From a checkpoint of a small transformer trained on Wikipedia: 9.31M parameters.
MLP neurons of a small language model. Each row is named by its layer, matrix (up: input weights; down: output weights) and neuron, and shows model dimensions 64-159. Each number is 128 + 24 x the weight over its row's rms, rounded and kept within 0 to 255.
After each neuron's rows, "fires in" lists the words (lower case) most often at its 100 highest values on Wikipedia text that the model never trained on. A number after a token or word is its count.

L3.up517 [129 166 135 108 104 155 137 152 122 137 135 129 116 122 140 102 120 104 151 118  76 135 142  96 141 100  62 155 126 121  96 158  89 131  97  92 143 115  82 136 158 145 114 115 132 114 145 152 121 176 121 108 105 153 156  86 131 137 155 103 124 126 160  95 121 111 126 148  85 106 122 128 119 119 136 138 142 149 145 116 148  90 131 103 138 126  99  92 141  61 155 100 132  92 105  76]
L3.down517 [109  95 201 114 103 147  87 118 141 133 118 173 138 167 202  78 112 155 161 120 145 127 102 103 182 152 113 108 156 146 157 128 121 136 115 110 156 145 127 155 127 110 143 141 125 135 116 119 104 156 110  94 122  91 150  91 122 124 143 118 132 140 152 145  76 119 102 118 101 160 102 122 116 113 150 171  88 132 124  98 146 133 142 166 126 144 105 116 140 107 118 100 108 146 104 156]
fires in: "of" 94

L3.up456 [172 129 148 106 113 134 133 118 171 129 124 143 133  96 171 158 141 116 124 124 140 117 136 122 128  82 128 143  98 108 129 107 114 191 130 129 124 116  88 138 157 104 110 120 139 165 135 124 154  87 116 170 108 147 103 110  91  81 133 104 106 176 120 150 141  98 106 125  99 129 150 110 116  81 144 127 105 129 143  92 143 141 110 138 156 122 133 138 121 124 104 132 145 135 102 127]
L3.down456 [ 85 129 141 159 147 143 137 156 152  98 140 141 137 149  80 117 138 155 122 116 148 108 127 140 142 161  73 174 201  95 121 103 100 132 110 117  94  97 116 131 104 124 148 116 116 145  78 136 117 121  66 126 119 131 151 114 104 155 124 161 111 166 139 129 144 158 144 143 133 131 141  95 118 103 135 132  62 135 171 117 159  83 111 148 122  87 115 132 136  77 125 147 122 163 131 147]
fires in: "as" 67, "under" 19

L3.up765 [ 97 132 138 142 133 121 119 177 141  92 114 128 141 140 116 113 171 141 126 176 115 131 163 155 153 104 117 132 124 154 154  97 112 167 170 157 114  62  96  96 123 139 144 150 107 131 148 124  76 135 130 162 134 160 139 160 105 137 149 108 118 151  93 158 133 116 136 105 117 110 162 105 134 100 152 143 113 107 130  96 143  75 159 127 134 139 163 121 128  77 114 102 137 116  93 110]
L3.down765 [ 88  96 124 156 112 183 104 113 112 104 127 163 176 162 124 135 152 175 129 127 102 155 103 131 122 153 118 111 118 114 127  96 101 148 109 174 156  86 135 160 113 143 133 126 153  86 143 119 114 146 119 162 115 185 140 114 172 115 103 114 116 139 140 138 106 101 118 128 132 172 153  78 115 123  94 142 134 117 134  96 111 124 137 159 127  89 151 158 154 167 121 117 134 146 132 139]
fires in: "to" 36, "of" 20, "at" 19, "for" 6

L3.up1001 [130 172 128 114 117 126 119 115 114 103  79 146 122 181 126 159 132 117 124 102 151 117 101 133 120 106 125  91 161 142 155 127 135 187 143 117 158 125  93 100 168 159 112 179 128  98 154 158 107 142 116 171  88 145 107  93 139 135 154 126 157 111 140 112 158 134 100 118 134 106 161 146  80 118 103  86  84 138 161 100  96  99  87 126 160 122 144 104 149 126  98 165 119 124 142 115]
L3.down1001 [ 52  52 114 147 118 142 108 155 168 135 129  81 123 103 126 169  87 154  91 129  89 121 167 139 168 126 114 173 127 158 168 117 107 123 133  97 115 138 166 138 116  93 142 119 136 127  87 116 126 128 145 156 140 180 115 132 143 134 126 138 156 134 149 126 136 104 116 116 139 161 131  82 124 116 138 198 181 129 142 139 111 185 116 129 104 118 147 121 123 140 130 105 115 118 139 129]
fires in: "to" 33, "he" 15, "it" 15, "not" 8, "her" 7

L3.up636 [155 130 120 163 104 113 123 146 177  92 110 130  86 129 138 102 164 145 104 136 131 149 104  80 140 154  96 102 122 147 122 126 104 154 135 135 140 145  89  95 131 158  85 165 134 126  91 148 123 100  94 132 133 141 111 114 124  82 146 104  85 195 125 121 122 129  77 137 148 116 149 166 141 114 164 111 108 138 160 119 144 134 115 111 185 139  95 129 114 143  85 187 139 147 131 127]
L3.down636 [126 145 117 137 141 143 132 167 159 136 122 126 130 148 140 137 164 142  99 121 116 157 128 159 170 127  97 163 143 113 107 118 126 142 132 114 132 126 112 121 136 127 140 130 134  91  78 133 123 164 102 139 124 159 153  91 140 132 150 117 132  85 138 136 138 113  87 149 134 119 103 125 144 119 136 151 111 109 125 109 131  57 155 108 110 141 104 105 149 152 112 112 117 137 113 134]
fires in: "under" 14, "following" 13, "after" 13, "until" 10, "since" 9, "before" 9

L3.up40 [190 111  88 161 106  88 126 130 122  75 149  93 120  90 147 139 184 121  87 150 110 147 129 132 114 106 136 157 142 151 121  88 134 156 154 152 130  80 144 137 148 174 132 166 140 114 116 148 132 162 110 130  76 140 116 159 107 174 173 135 156 153 142 130 134 149 119 124 161  98 139  97 137 111 185  78 103 132 169 106 108 186  89 105 145 127 121 144 126 140 108 191 129 129 112 102]
L3.down40 [120 117 146 112 120 143 105  91 124 178 125 129 114 144 145 143 154 129 170 166 141 110 145 130 129 115  94 175 179 131 148 153 117 133 134  73 125 130 139 135 119 131 132  73 146 135 142 134 136 130 177  99 122 141 135 141  98 133 127 134 138 163  94 117  74 117 147 119 145 189 127  97 109  83 145 113 168 114 126 134 155 159  98 101 140 135 146 113 117 110 165 113 139 140 131 124]
fires in: "the" 78, "african" 5

L3.up979 [103 138 139 115 142 113 132 152 165 163 144 155  52 160 143 124 143  82 133 151 124 142 118 136 176 114 138  97 172 148 118 113 156 115 138 187  96 106 120 106 137 121 141 133 123 148 152 112 134 185 130 122 107 141 161 141 139 159 122 147  98 131 107 155 143 135 112 118 108 105 153 118 103 133 148 142 159 112 181 102 161 146 145 119 126 121  63 113 107 143  70 136 128  91  74 124]
L3.down979 [113 105 158 161 107 134  86  86 107 180 165  90 186 199 134 100 152 133 172 138 112  93 106 122  82 136 110 133  89 130 170  91 131 139 126  57 137 129 105 184 115 120 131  96 170 113 139 145 131 104 144 110 125 171 145 102 119 142 104 112 124 102 134 114 160 126 182 123 118 105 152 121 100 122 159 115 117 109 183 163  94 106 106 123 124 154 178 116 148 136 140 114 126 119 137 126]
fires in: "of" 63, "in" 18, "since" 5

L6.up276 [146 107 114 164 114 132 125 124 151 124  93 120 126  90  75 151 151 126 107 123 132 128 128 125 152 144 124 152 148 164 147 111 140 126 152 147  81 114 119 115 140 122 130 159 134 141 111 117  89 118 145 112 167 149 148 123 123 161 176 147 153 182  88 110 171 117  92 113 102  98 123 145 111  71 181 103 108  92 133 101 155  90 125 120 123 138 101 117  93  94 125 117 135 113  95  96]
L6.down276 [129 128 129 105 150 111   0 152 117 109 143 113 137 107 175  92 120 190 103  73 130 145 110 154 127 149 106 136 119 111 112 138 133  99 120 109 148 174 101 121 140 177 128 148 138 144 127 150 110 152 109 121 140 201 178 117 113 167 145 136 126 140 146 133  97 127 132 148 124 103 142  94 140 134  77 124 158 192 123 133 130 116 139 105 128 145 119 101 113 147 125 123 115 125 129 124]
fires in: "to" 27, "of" 16, "or" 9, "all" 7, "and" 6, "have" 5

L3.up296 [185 166 116 120 112 124 130 147 125  77 159  74 160 151 122 160 180 132 118 124 125 112 116 138 135 129 193 148 131 124 135 121 123 164  84 142 150 146 115 135 133 177 161 150 128 137 165 124  97  97 115 120 106 148 113 133  95 137 127  75 144 123 121 145 172 149 141 122 111  78 134 101  94  84 134  86  95 114 138 165 101 126  77  86 176 135 153 122 151 125 124 153  91 126 117 122]
L3.down296 [148 111 140 135 146  88  78 114 124 150 139 125 120 103 105 127 147 146 149 144 115 110 147 101 128 101 140 126 183 180 150 146 101 104 108  92 146  89 124 124 168 149 148 143 141 139 142  92 142 125 133 148  97 140 149 103 133 112 114 127 161 168 118 123 119 118 121 137 108 162 157 112 107  95 129 126 116 115 128 141 116 105 126 110 109 125 147 143  73 125 123 149 181 110 111 141]
fires in: "a" 74, "the" 17

L3.up773 [117 114  99 140 117  97 135 145 137  95 126 190 139 140 120 152 106 161 120 129 130 156 117 143 163 123 105  86 151 130 146 151 115 138 131 128 168 124  88 122 141 129 139 170 131 145 165  74 113 141 111 151 120 146 117 131 109 138 133 100 132 147  75 143 114 129 126 127 105 150 124 120 161 149 149 119 119 134 154 112 152 147 136 133 173 113 130  90 150 139  82 156  96 146 172 103]
L3.down773 [ 91 125 149 112 128 128  91  94 105 118 103 116 150 136  97 144 145 142 110 134 114 138 112 162 101 158 129  91 126 125 140 157 112  86 116 161 129  76 120 148  78  86 150 193  87 133 137 159 112 139 102 102 171 212 149 135 100 106 111 188 124 151 138 129 154 139 130 129 107 108 145 146 132 141 147 151 125 134 121 116 152 103 170 129 132 123 123  98 125 163 145 155 126 139 167 136]
fires in: "to" 57, "of" 5

L3.up866 [110 135 129 130 115  71 148 141 145  74 145 152 120 138 134 126 123 149 107 143 132 143 168 119 150 105 135 127 137 155 117 148  93 147 111 123  89 132 119 142 153 100 135 122  78 130 146 134 133 123  82 101 116 134 134 115 101 106 126 102  75 142 112 152 102 104 152 139 109 133 144 124 117 133 128 140  97 123 156 114 127 150 120  89 157 117 121  79 140 117  85 130 157 140  95 108]
L3.down866 [ 95 113 137 163 119 158 135  92 116  66 124 117 117 160 126  86 152 116 107  98 106 135 140 143  73 163 117 125 108 146 168 161 143 141  99 124 134  94 171 158  98 114 157  84 171 143 141 112 109 176 137 122 137 130 129 153 126  82 106 127 119 127 104 123 107 139 134 134 164 162 131 107 131 161 108 102 102 129 149 165 189 115 139 156 136 124 191 146 137 109 140 162 120 138 139 129]
fires in: "in" 20, "by" 16, "at" 11, "of" 7, "from" 4, "on" 4

L3.up440 [138 161 141 100 107 146 138 124 113 145 140 125 110  67 162 111 161 146 167 107 111 108 106 130 143 119 147 134  93 102 144 104 151 168 142 135 135 110 111  94 151 142 115 114 105 137 135 166 110 128 101 137 130 139 134 119  98  91 139 123  79 136 123 115 157 120  98 138 121 102 123 126 113  92 159 117 135 147 144 127 131 170  96 106 123  85 129 124 131 105 134 104 137 142 168 116]
L3.down440 [105 133 151 151 151 126 124 146 189  69 122 146 144 155 113 112 130 141  92 132 108 106 119 163 117 124 102 140 149 127 108 102 142 129 107 148  97 147 115 124 158 131 141 151 109 123  93 153 114 120  71 130 113 154 176 144 130 130 137 142  90 170 133 149 141 165 125 129 143  93 132 105 115 105 149 148  73 144 105  97 143  82 129 144  70 127 113 126 141  95 119 147 128 178  80 141]
fires in: "as" 97

L3.up950 [171 136 130 110 116  88 138 132 193  84 123  81 104 136 114 120 160  71 122 139  89 101 143  79 129  86 146 146  92 117 121 132 140 156 118 154 108 136 139 107 164 136 166 158 109 112 116 145 115 167 119 141 122 144 160 101  99 115 120 129 115 168 126 156 151 123  86 107 132 144 139 109  99  97 174 109 170 114 160 113 161 148  87 112 155 110 134 115 128 140  88 115 193 112  82 123]
L3.down950 [123  74 110 136  92 127  33 130 154 112 163 101 140 144 119 142  95  80 138 116 125 114 135  96 110 168 137  94 165 149 144 132 124 136 103 122 108 140 123 103 175 151 129 140 149 145 129 130 121 174 151 137 100   1 105 140 145 106  84 155 110 145 110 178 154 152 126 103  98 135 164 106 121  91 160 119 143 114 153 120 133 130 115 123 171 145 135 132 140 124 114 159 119 110 114 111]
fires in: "at" 85, "the" 8

L6.up58 [173 156 139 103 125 171 106 121 168 130  99 112 144 116 134 167 120  97 128 165 124 139 132 107 107 150 101  87 137  99 136  85  83 158 132 165 138 141 134 154 148 145 157 200 157 115 129 120  67 116 104 126 106 156 139  97 133 131  90 128 142 131 115  79 128 119  92  96  69 125 130 153 142  69 155 134 109 156 137 124 182 123 130 139 137 146 138 129 137 110 133 148 109 111 133 113]
L6.down58 [145 138 154 102 115 115   0 141 100 121 133 133 132 122 166 128 126 136 104 115 132  85 153 158 143 106 144 161 121 136 147 144 169 121 104 120 119 121 112 132 130 117 121 127 113 163 138 125 179 128 112 118 159 220 167 118 135 119 118 127 129 120 164 138 100 131 134 144 124 111 147 100 150 154  91 139 153 137 108 127 146 122 129 110 120 125 136 107 109 141 111 107 123 104 120 123]
fires in: "for" 24, "to" 12, "of" 11, "and" 8, "with" 7

L3.up901 [132 149 122 146 126 131 132 167 118 113 175 119  88  79 168  87 132 101 110 177 130 125 115 156  87 125 135 126 144 168  83 167 121 119 127 126  83 116  97 104  97 132 146 144 114 144 122 175  75 108 116  63 122 152 133 131 120 147 137 132 111 142 105 135 106 124  93 128  78 118 155 112 126  82 166 163 130 133 136 118 126 124 128 141 149 166 119 153 109 128  99 153 157 137  96 116]
L3.down901 [104 180 114 109 135 117 148 139 120 120 142 179 125 110 133 121 116 115 116 153 112 153 140 142 188 114 158 147 106 135 119 123 132 144 141 172 175 120 141 141  92 104 144 132 160  85 103 119 100 111 163  96 132 145 136 116 175 138 128 111 160 132 148 146 129 121 104 133 149 176 120 128 134 168  89 174  86 125 142  76  97 132 182 106  70 114  89 111 124  98 133 135 116 141  94 146]
fires in: "in" 58, "for" 9, "of" 4

L3.up868 [121 117 109 160  96 139 128 135 133 124 128 106 122  94 122 169 158  90 103 152 108 115 136  83 140 141 112 113 145 166 101 156 104 129  95 154 163 135 126  80 113 136 136 125 157  91 117 141  90 203 139 125 110 146 135  82 161 146  98 133 164 154 140 143 155  91 112 126  78 127 165 109 128  83 157 182 118 140 108  84 205 120 142 142 155 114 102 136 125 104 146 119 146 105  60 109]
L3.down868 [143 110 133 132 157 163  54 110 153 123 132 122 100 132 128  46 144 158 133 139 159 126 100 135 129 147 131 132 154 155 116 149 121 127 153  91 110 129  83 128 110 129 109 106 119 137 148 137 129 148 117 113 144 181 161 140 142 157 117 119 147 120 133 110 124 146 171 121 128 100 126 109 134 142 109 148 127 107 117 134 120 148 142 144 129 169 132 154 174 110 140  59 110 131 117 136]
fires in: "of" 88, "the" 7

L3.up928 [164 137  76 145 118 119 119 125 115 136 147 143 134 135 155 222 144 149 108 158 142 155 156 125 135 143 105 136 102 119  96 101 101 147 138 133 143 128 144 124 176 116 151 119 152 125 161 103 107 134 113 136  97 149 116 138  81 124 128 108 142 123 110 155 133 127 132 126  94 141 133  98 135 114 151 127 119 124 165 114 154 116 108 104 176  82 167 135 107 139  89 138 114 133 116 105]
L3.down928 [131  96 140 121 140 144  69 104 136  88 133 136  91 120 139  98 135 144 178 107 141 130  70 153  88 161 119 129 116 101 135 127 105 104 107 129 120 101 145 139 112 146 164 117 134 102 125 126 127 123  81 134 170 190 106 113 181 139 132 165 143 134 123 111 116 114 117 152 117  94 113  74 148 137  94 160 107 129 140 138 146 131 119 108 111 170 125 125 130 142 152 127 143 145 140 134]
fires in: "to" 67, "into" 11, "and" 9, "an" 4

L6.up497 [147 107  78 149 114 191 115 150 158 112 107 151 152 142 141 139 167 156  93 100 144 120 106 131 120 162 126 118 116 158  96  99  87 160  99 125 128 133 107 114 146 119 170 101 123 113 102 127 101 139 157 103 119 153 120 144 126 111 125 149 155 109 112 153 135 148  97 117 110 126 126 115 152 109 152 111 116 139 145 146 138 112 103 131 162 161  98 125 126 147 114 148 164 116 152 112]
L6.down497 [125 136 139 106 127 139   0 148 109 128 179 133 121 118 144  92 116 136 135 141 116 113 136 144 134 125 151 140 120 117 150 165 146 124 136 106 173 122 153 137 146 133 132 112 124 148 131 138 135 125 128 130 141 187 107 107 130 128 105 122 140 140 113 149 103 118 141 140 105 137 113 124 127 139 127 158 151 130 110  93 129 116 156 110 115 107 113 110 120 157 115 114 130 128 118 139]
fires in: "is" 25, "to" 17, "as" 8, "drag" 7, "and" 5

L3.up591 [157 156 155  88 126 101 126 161 130 121  91 167 114 160 139 130 105 122 148 150 133 110 188 158 137 159 107 161 102 104 130 130 133 151 147 150 118 153 131 162 161 132 124 147 135 135 172 127 125 119 134 141  86 143 107  95  99 121 135 136 116 115 133 123 135 119  74 131 135 109 131 140 123 113 120 100  95 103 131  85 133  97  78 103 150 176 121 112 145 157 152 128 101  94 132 111]
L3.down591 [106  88 144 121 113  72  91 117 144 139 123  87 145 123 118 127 121 110 117 180 137 122 130 118 143 124 132 177 102 116 144 156 132 120  96 173 128 114 147 173 144 168 139 119 122 155 129  89 108 142 104 115 112 164 146 140 126 114 103 104 135 106 180 108 115 136 105 141 152 101 107 153 129  97 143 129 125 120 130 123 141 153 132 153 120 145 135  99 131 142 123 110 103 102 122 118]
fires in: "well" 23, "first" 10, "then" 10, "higher" 7, "more" 6

L6.up443 [149 159  87  89 110 161 128 115 131 100 160 131 104 106 139 114 130 130 102 125 139 142 131 111 121 140 163 135 136 128  67 145  88 143 118 146 144 141 108 130 112 138 132 134 127 108 155 102  88 190 106 130 119 150 108 107 128 125 145 116 159 129 122 149 136  69 122 125  82 153 147 109 140  98 146 119 112 111 155 129 154 135 129 130 127 144 122  85  74 139 102 143 133 120 126 144]
L6.down443 [129 115 132 111 163 110   0  99 113 123 159 138 153 135 126 131 126 120 121  93 142 114 130 186 107 107 144 128 114 120 131 136 155 115 112 126 121 130 133 158 140 109 108 118  91 158 154 135 168 123 154 124 133 150 152 164 151 122 115 167 133 129 172 129  98 145 124 108 152 114 119 133 138 162 109 127 129 149  60 122  97 137 107  94 122 136 106 137 166 167 132 132 114 113 133 115]
fires in: "had" 42, "he" 16, "this" 12, "has" 7, "in" 6, "his" 5

L3.up748 [168 131 159 103 111 139 131 119 122 138 188 111  95  62 100 161  97 112 100 123 158 133 139 141 141 106 106 118 158 112 110 127 114 175 155 187 109  71 158 120 130 123 147 133 102 127 144 112 106 143  88  95  88 143  96  93 125 116 143 135 105 132 146 115 130 128  98  96 177 119 128 135  80 116 160 106 116 128 148 110 128  74  92 105 160 111 119 117  90 119 125 145 147  86 136 118]
L3.down748 [140 146 112 104 143 134 152 193 151 150 117 163 135 110 158 140 131 143 145 173 147 143 145  87 149 181 148 169 119 129 107 114 111 102 133 159 125 171 143 158 134 128 102 161 120 109 174 123 121 149 145 111 114 103 102 131 151 146 123 140 149 129 106 128 113 102 154 119 120 132 133  99 124 120 135 150 175 136 138  95 151 156 152 129 122 132 131 146 150 122 142 140 133 144 144 114]
fires in: "an" 95

L3.up498 [131 128 163  85 122 124 132 103 132 115 129 131 141  93 125 119  78  90 139 109 148  89 133  87 140  98 106 132 178 128 115 148 113 147 129 123 108 125 145 140 136 141 126 113 127 135 139 110 127 128  97 142 100 145  94  91 127 133 129 124 158 148 129 119 158 104  99 115 125 148 138 105 129 124 121  93 132 116 139 119 146 134 115 141 127 101 140 136 117 116 143  80 161 138 115 115]
L3.down498 [108 110 183 154 149 129 113 140  73 132 132 125  94  91 157 117 122 110 132 123 120 116 150 140 126 109 105 135 151 170 173 115  41 158 127 132 131 119 106 141 127 150 128 133 120 118 107 132 126 150 140 155 113 142 110 125 181 156 136 151 122 128 105 120 109 129 141 131 139 144 141 137 182 158 149  91 126 141  91 142 128 122 155  76 144 138 127 164 104 142  94 122 136 128 161 131]
fires in: "made" 18, "has" 17, "had" 11, "make" 6, "list" 5, "contained" 4

L3.up808 [145 127 123 172 122 109 128 128 140 130 143 151  92 139 137 150  90  94  99 168 149 115 143 149 128 112 112 117 174 110 141 129 101 147 163 166 124  77 117  99 158 122 111 166 112 133  91 153 126 155 111 127 104 147  90 108 158 157 123 160 112 108 101 147 168 164 105 111 129 108 126 154  58 124 123 146 115 152 131 109 135 100 126 133 113 121  88 137 104 145  95 178 124 110 103 127]
L3.down808 [ 75 107 132 172  77 139 155 145 141 152 130 145 143 150  81 117 144 192  95 155 119 112 102 143 116 134 100 155 118 148 142 123  89 135 127  82 102 140  94  90 134 113  99 133 144 138 122 143 116 142 160 130 134 126 151 132 137 122 158 147 201 105 124 117 120 116 168 127 153 150 155 118 149 117 148 157 130 125  83 107 117 124 156 133 117 169 152 114 163 172  86 125 106 117 127 119]
fires in: "of" 54, "to" 7, "120" 4

L3.up544 [122 111 123 139 119 155 125 124 153 108 129 102 105 154 122 154 121 105 118 129 108  97 109 111 118 141  93 139 146 135  87 131 134 132 103 121 143 148 151 131 164 147 102 155 164 135 100 104 107 156 105 138  98 134 128 104 143 160 139 128 124 140 131  86 149 124  98 146  97 110 135 111 117 102 158 126 101 144 127  90 168 146 165 147 129 108 122 134  94  78 126 131  94 120  94  86]
L3.down544 [156  58 133 144 155 138  87 150 131 150 132 137 146 118 125 171 130 154 140 136 138 152 148  94 136 144 113 123 140 134 130 179  95 117 174 142 157 148  83 148 139 163 100 140 119 103 153 111 121 157 150 116  96 151 125 129 111 165 144 126 171 148 148 126  94 131 162 128 110  87 158 146 148 145 136 135 139 100 127 105 152 152 138 102 136 129 163 161 113  89 106 149 104 146 141 118]
fires in: "all" 25, "of" 18, "both" 7, "other" 5

L3.up663 [118 138 101  92 107 162 135 190 106 122 139 127  80  99 154 120 123 119 168 146 113 125 161 151 140 156 130 132 110 116  69 132  77 132 132 177 132 138 128 148 146 158 138 201 148  90  89 128  99 120 111 117 118 155 117 109 104 127 118 148 133 139 144 110 114 172 101 121 105  91 119 129 133  96 137 117 127 127 161 123 165 128 132  95 137 143 118 161 148 113 122 139 118 113 106 121]
L3.down663 [120  79  99 130 136 135 103 122 139 126  64 108 100 131  85 174 102 110  71 127 103 135 155 115 119 114 108 157 103 145 189 120 186 153  96  90 181 183 114 117 136 137 120 131 132 115 131 115 202 120 149 176 136 124 129 140  88 151 122 162 171 102 113 122 112 158 116 135 143 125 133 155 138 129 119 103 124 149 130 148  79 150 134 159 123 129 128 169 176 150 141 125 140  78 137 133]
fires in: "the" 25, "one" 19, "more" 10, "first" 10, "two" 7

L3.up1002 [117 171 138 114 115 175 136 143 149 136 110 123 118  89 147 145 127  83 133 126  85 111 135 153 155 162 120 116  93  99 117  95 130 111 150 140 118 138  60 128 110 128 145 138 112 127 128 135  55 137 124 167 131 139 132 125 110 129 107 139 167 163 116 121 145  70  92 123 124 145 131  90  95  83 171 120 129 146 118  78 151 130 135 167 135 165 128 140 154  92 142 102 141 122 132 124]
L3.down1002 [ 84 123 128 113 135 119 136 154 134 123 162 135  89 113 154 134 105 123  92 125 139 113 142 143 167 144 126 101 114 145 136 119 112 147 145 106 155 103  75 145 100 121 130 123 169 124 114 110 119 109 115 117 135 168 188 138 140 133 132 133 148 143 141 129 116 118  85 130 176 114 142 148 146 118  97 114 113 112 127  99 136 113 136 182 155 101 114 114 153 113 138 136  81 111 101 127]
fires in: "as" 65, "into" 5

L3.up850 [145 150  90 123 122 134 134 117 111  72 118 134 133 154 112 146 158 137 105 142 135 132 143 108 133 152 113 138  74  99 120 132  92 162 123 156 118 109  77 102 134 142 177 162 135 120 105 121 106  99  48 151 112 153  87 111 147 129 146 109 119 148 142 120 144 139  94 131  93 133 152 115 134 114 141 111  97 126 127 146 141 143 111 128 148 156 137 159 150 120 130 186 142 129 153 128]
L3.down850 [163 102 140 124 107 123 125 137 159 200 119 129 130  94 172 139  86 100 123  90 117 110 143 162 131  96 179 103 140 117 109 164 134  96  97 126 128 131  93 163 153 129 147  89 114 152 122 140 130  89 130 155 109 162 133 110 102 112 136 122  89 126 118 118 135 140  67 131 132 103 133 150 102  95 118  98 110 145 126 152  86  90 134 140 138 120 133 145 129 148 102 138 127 102  92 150]
fires in: "a" 44, "there" 12, "the" 11, "is" 8, "it" 5

L3.up530 [137 156  46 111 100 138 122 131 161  80 144 140 150 110 143 157 125 143 126  74 145 127 124 125 136 133 105 136 121 136 108  79  80 134  93 127 119 159  80 116 157  99 125 125 112 124 127 152 105 121 108 115 130 137 116 134 132 102 135 114 108 136 148 146 121 122 109 109  98 118 141 137 138  89 141 137 117 127 152 139 151 113 121  72 150 140 128 132 169 126 140 151 118 126 113 120]
L3.down530 [ 91 120 122 111 132 163  74 104 125 144 100 105 111 136 101 102  99 109 146 121 133 128  87 115 144 114 121 161 113 127 146 152 108 143 131  82 132 141 123 154 149 138 148  79 167 160 106 126 151 135 182 113 131 181 127 123 116 133 127 147 149 100 154 125 155 103 134 145 114 123 120 125 166  91 119 160 134 119 113 110  86 106 147 136 136 140 159  96 129 133 165 113 144 124 106 138]
fires in: "was" 26, "the" 21, "as" 17, "became" 7, "when" 4

L3.up837 [116 126 146 131 114 138 129 155  92 146 147 110 106  48 118 209 133 125 104 127 149 137 131 118 181 105 145 130 111 129  85 112 150 135 136 167 112 108 153 155 113 130 154 102 150 107 168 121 134 120 127  83 146 138 119 123  74 166 150 124 130 139 144 137 129 100 149 130 129 130 126 106 107  85 132 140 170 140 163 161 145  82  92  71 131  95 116 131  62 130 122 151 130  83 139 123]
L3.down837 [140 115 102 130 141 157 120 118 130 125 122 141 201 124 142 126 114 102 128 113 213 109 119 113 173 129 115 114 118  88 110 113 146 134 135 110  87 113 109 146  71 126 139 115 139  93 127 116 127 140 152 130 151 150 111 112  64 121 143 117 137 131 115 133 102 107 124 117  95 130 116 138  94 119 128 131  94 130 105 131 176 147 109 121 131 120 111 159 172 138 119 112 159 154 148 143]
fires in: "an" 45, "he" 17, "so" 12, "another" 4

L6.up171 [156 121 130  98 148 137 141 157 131 108 155 127 118  95 115 135 145  74  88 142 127 113 130 160 105  95 149 186 124 121 125 123 112 153 131 158 104 101 161 129 117 115 139 124 152  97 142 138  82 165 102 156  93 152 105 115 107 178 159 119 144 131 131 128 136 131 113  67 136 117 113 108  98  98 194 163 148 122 151 102 121 134  95 140 150 107 103 137 110 126 120 132 100 128 110  82]
L6.down171 [ 95 120 153 144 152 100 128 144 148  83 123 126 172 178 150 135 156  89 143 119 156 115 130 118  98 144 132 150 147 133  85 118 132 131 139 121 141 147 118 179 136  95 156 119 122  76 169 123 123 110 144 123 167 158 109 112 112 161 124 117  79 127 136 140 110 149 104 103 149 115 120 107  96 120 121 147 142 155 139 127 121 129 156 125 177 143 132 173 139 155 157 164 141 148 128 137]
fires in: "an" 92

L3.up1003 [154 160 147 112  88 108 133 108  94 120 168 155  90 154 112 144 145 117 135 171 112 123 139 145 161 107 124 151 170 107 121 156 132 136 141 190 131  97 122 152 175 132 138 161 136 135  96 155 125 171  76  82  98 141 129 140 117 143 130 146 119  84 142 116 152 131 133 130 132 143 108 119  82 143 127  70 119 138 154 140  91 132 102 135 114 132 104 101 107 130 110 129 136 116 110 113]
L3.down1003 [187 138 147 151 133 162 116 113 176 185 112 117 104 133 150 156  75 120  95 157 134 114 100 136 135 155  97 147 120 149 103 153  85 117 115 113 114 142 171 132 131 107 103  84 111 134 122 114  98 137 122 115 111 155 130 123 151 144 126 158 107 117 124 129 124 125 131 130 148 130 127  92 125 117 169 145 106 123  96 127 154 144 130 107 160 109 132 120 148 161 158 163 149 146  99 141]
fires in: "an" 54, "the" 31, "known" 5

L3.up902 [140 135  83 133 116 148 135 176 114  83 138 118 144 126 114 176 127 135 102 113 122 142 121  67 122 142 111 148 112 113  76  95 127 164 115 181 181 139 117 133 131 180 153 164 140 114 108  92 120 118 108 129 122 141 123 172  93 134 154 103 159 114 110 121 179  82 111 138  97 149 148 132 135  94 141 150 152 132 134 131 159 130 161 120 128 108 123 167  99  89 131 119 134 147 127 101]
L3.down902 [180 146 139 118 129 129  81  56 116 149 111 162 125 138 116 129 103  59 111 100 182 124 129 116 129 120 150  79 133 104  83 154  92 115  94 140 128 123 142 152 117  88 144 112 150 142 141 110 131 150 142  96 120 168 105 131 150 141 140 114 132 111 137 117 122 142  95 131  56 102 116 116 130 100 137 122 147 143 131 178 118  77  99 126 122 154  98 119 140 121 120 121  96 124 117 160]
fires in: "the" 56, "this" 21, "it" 4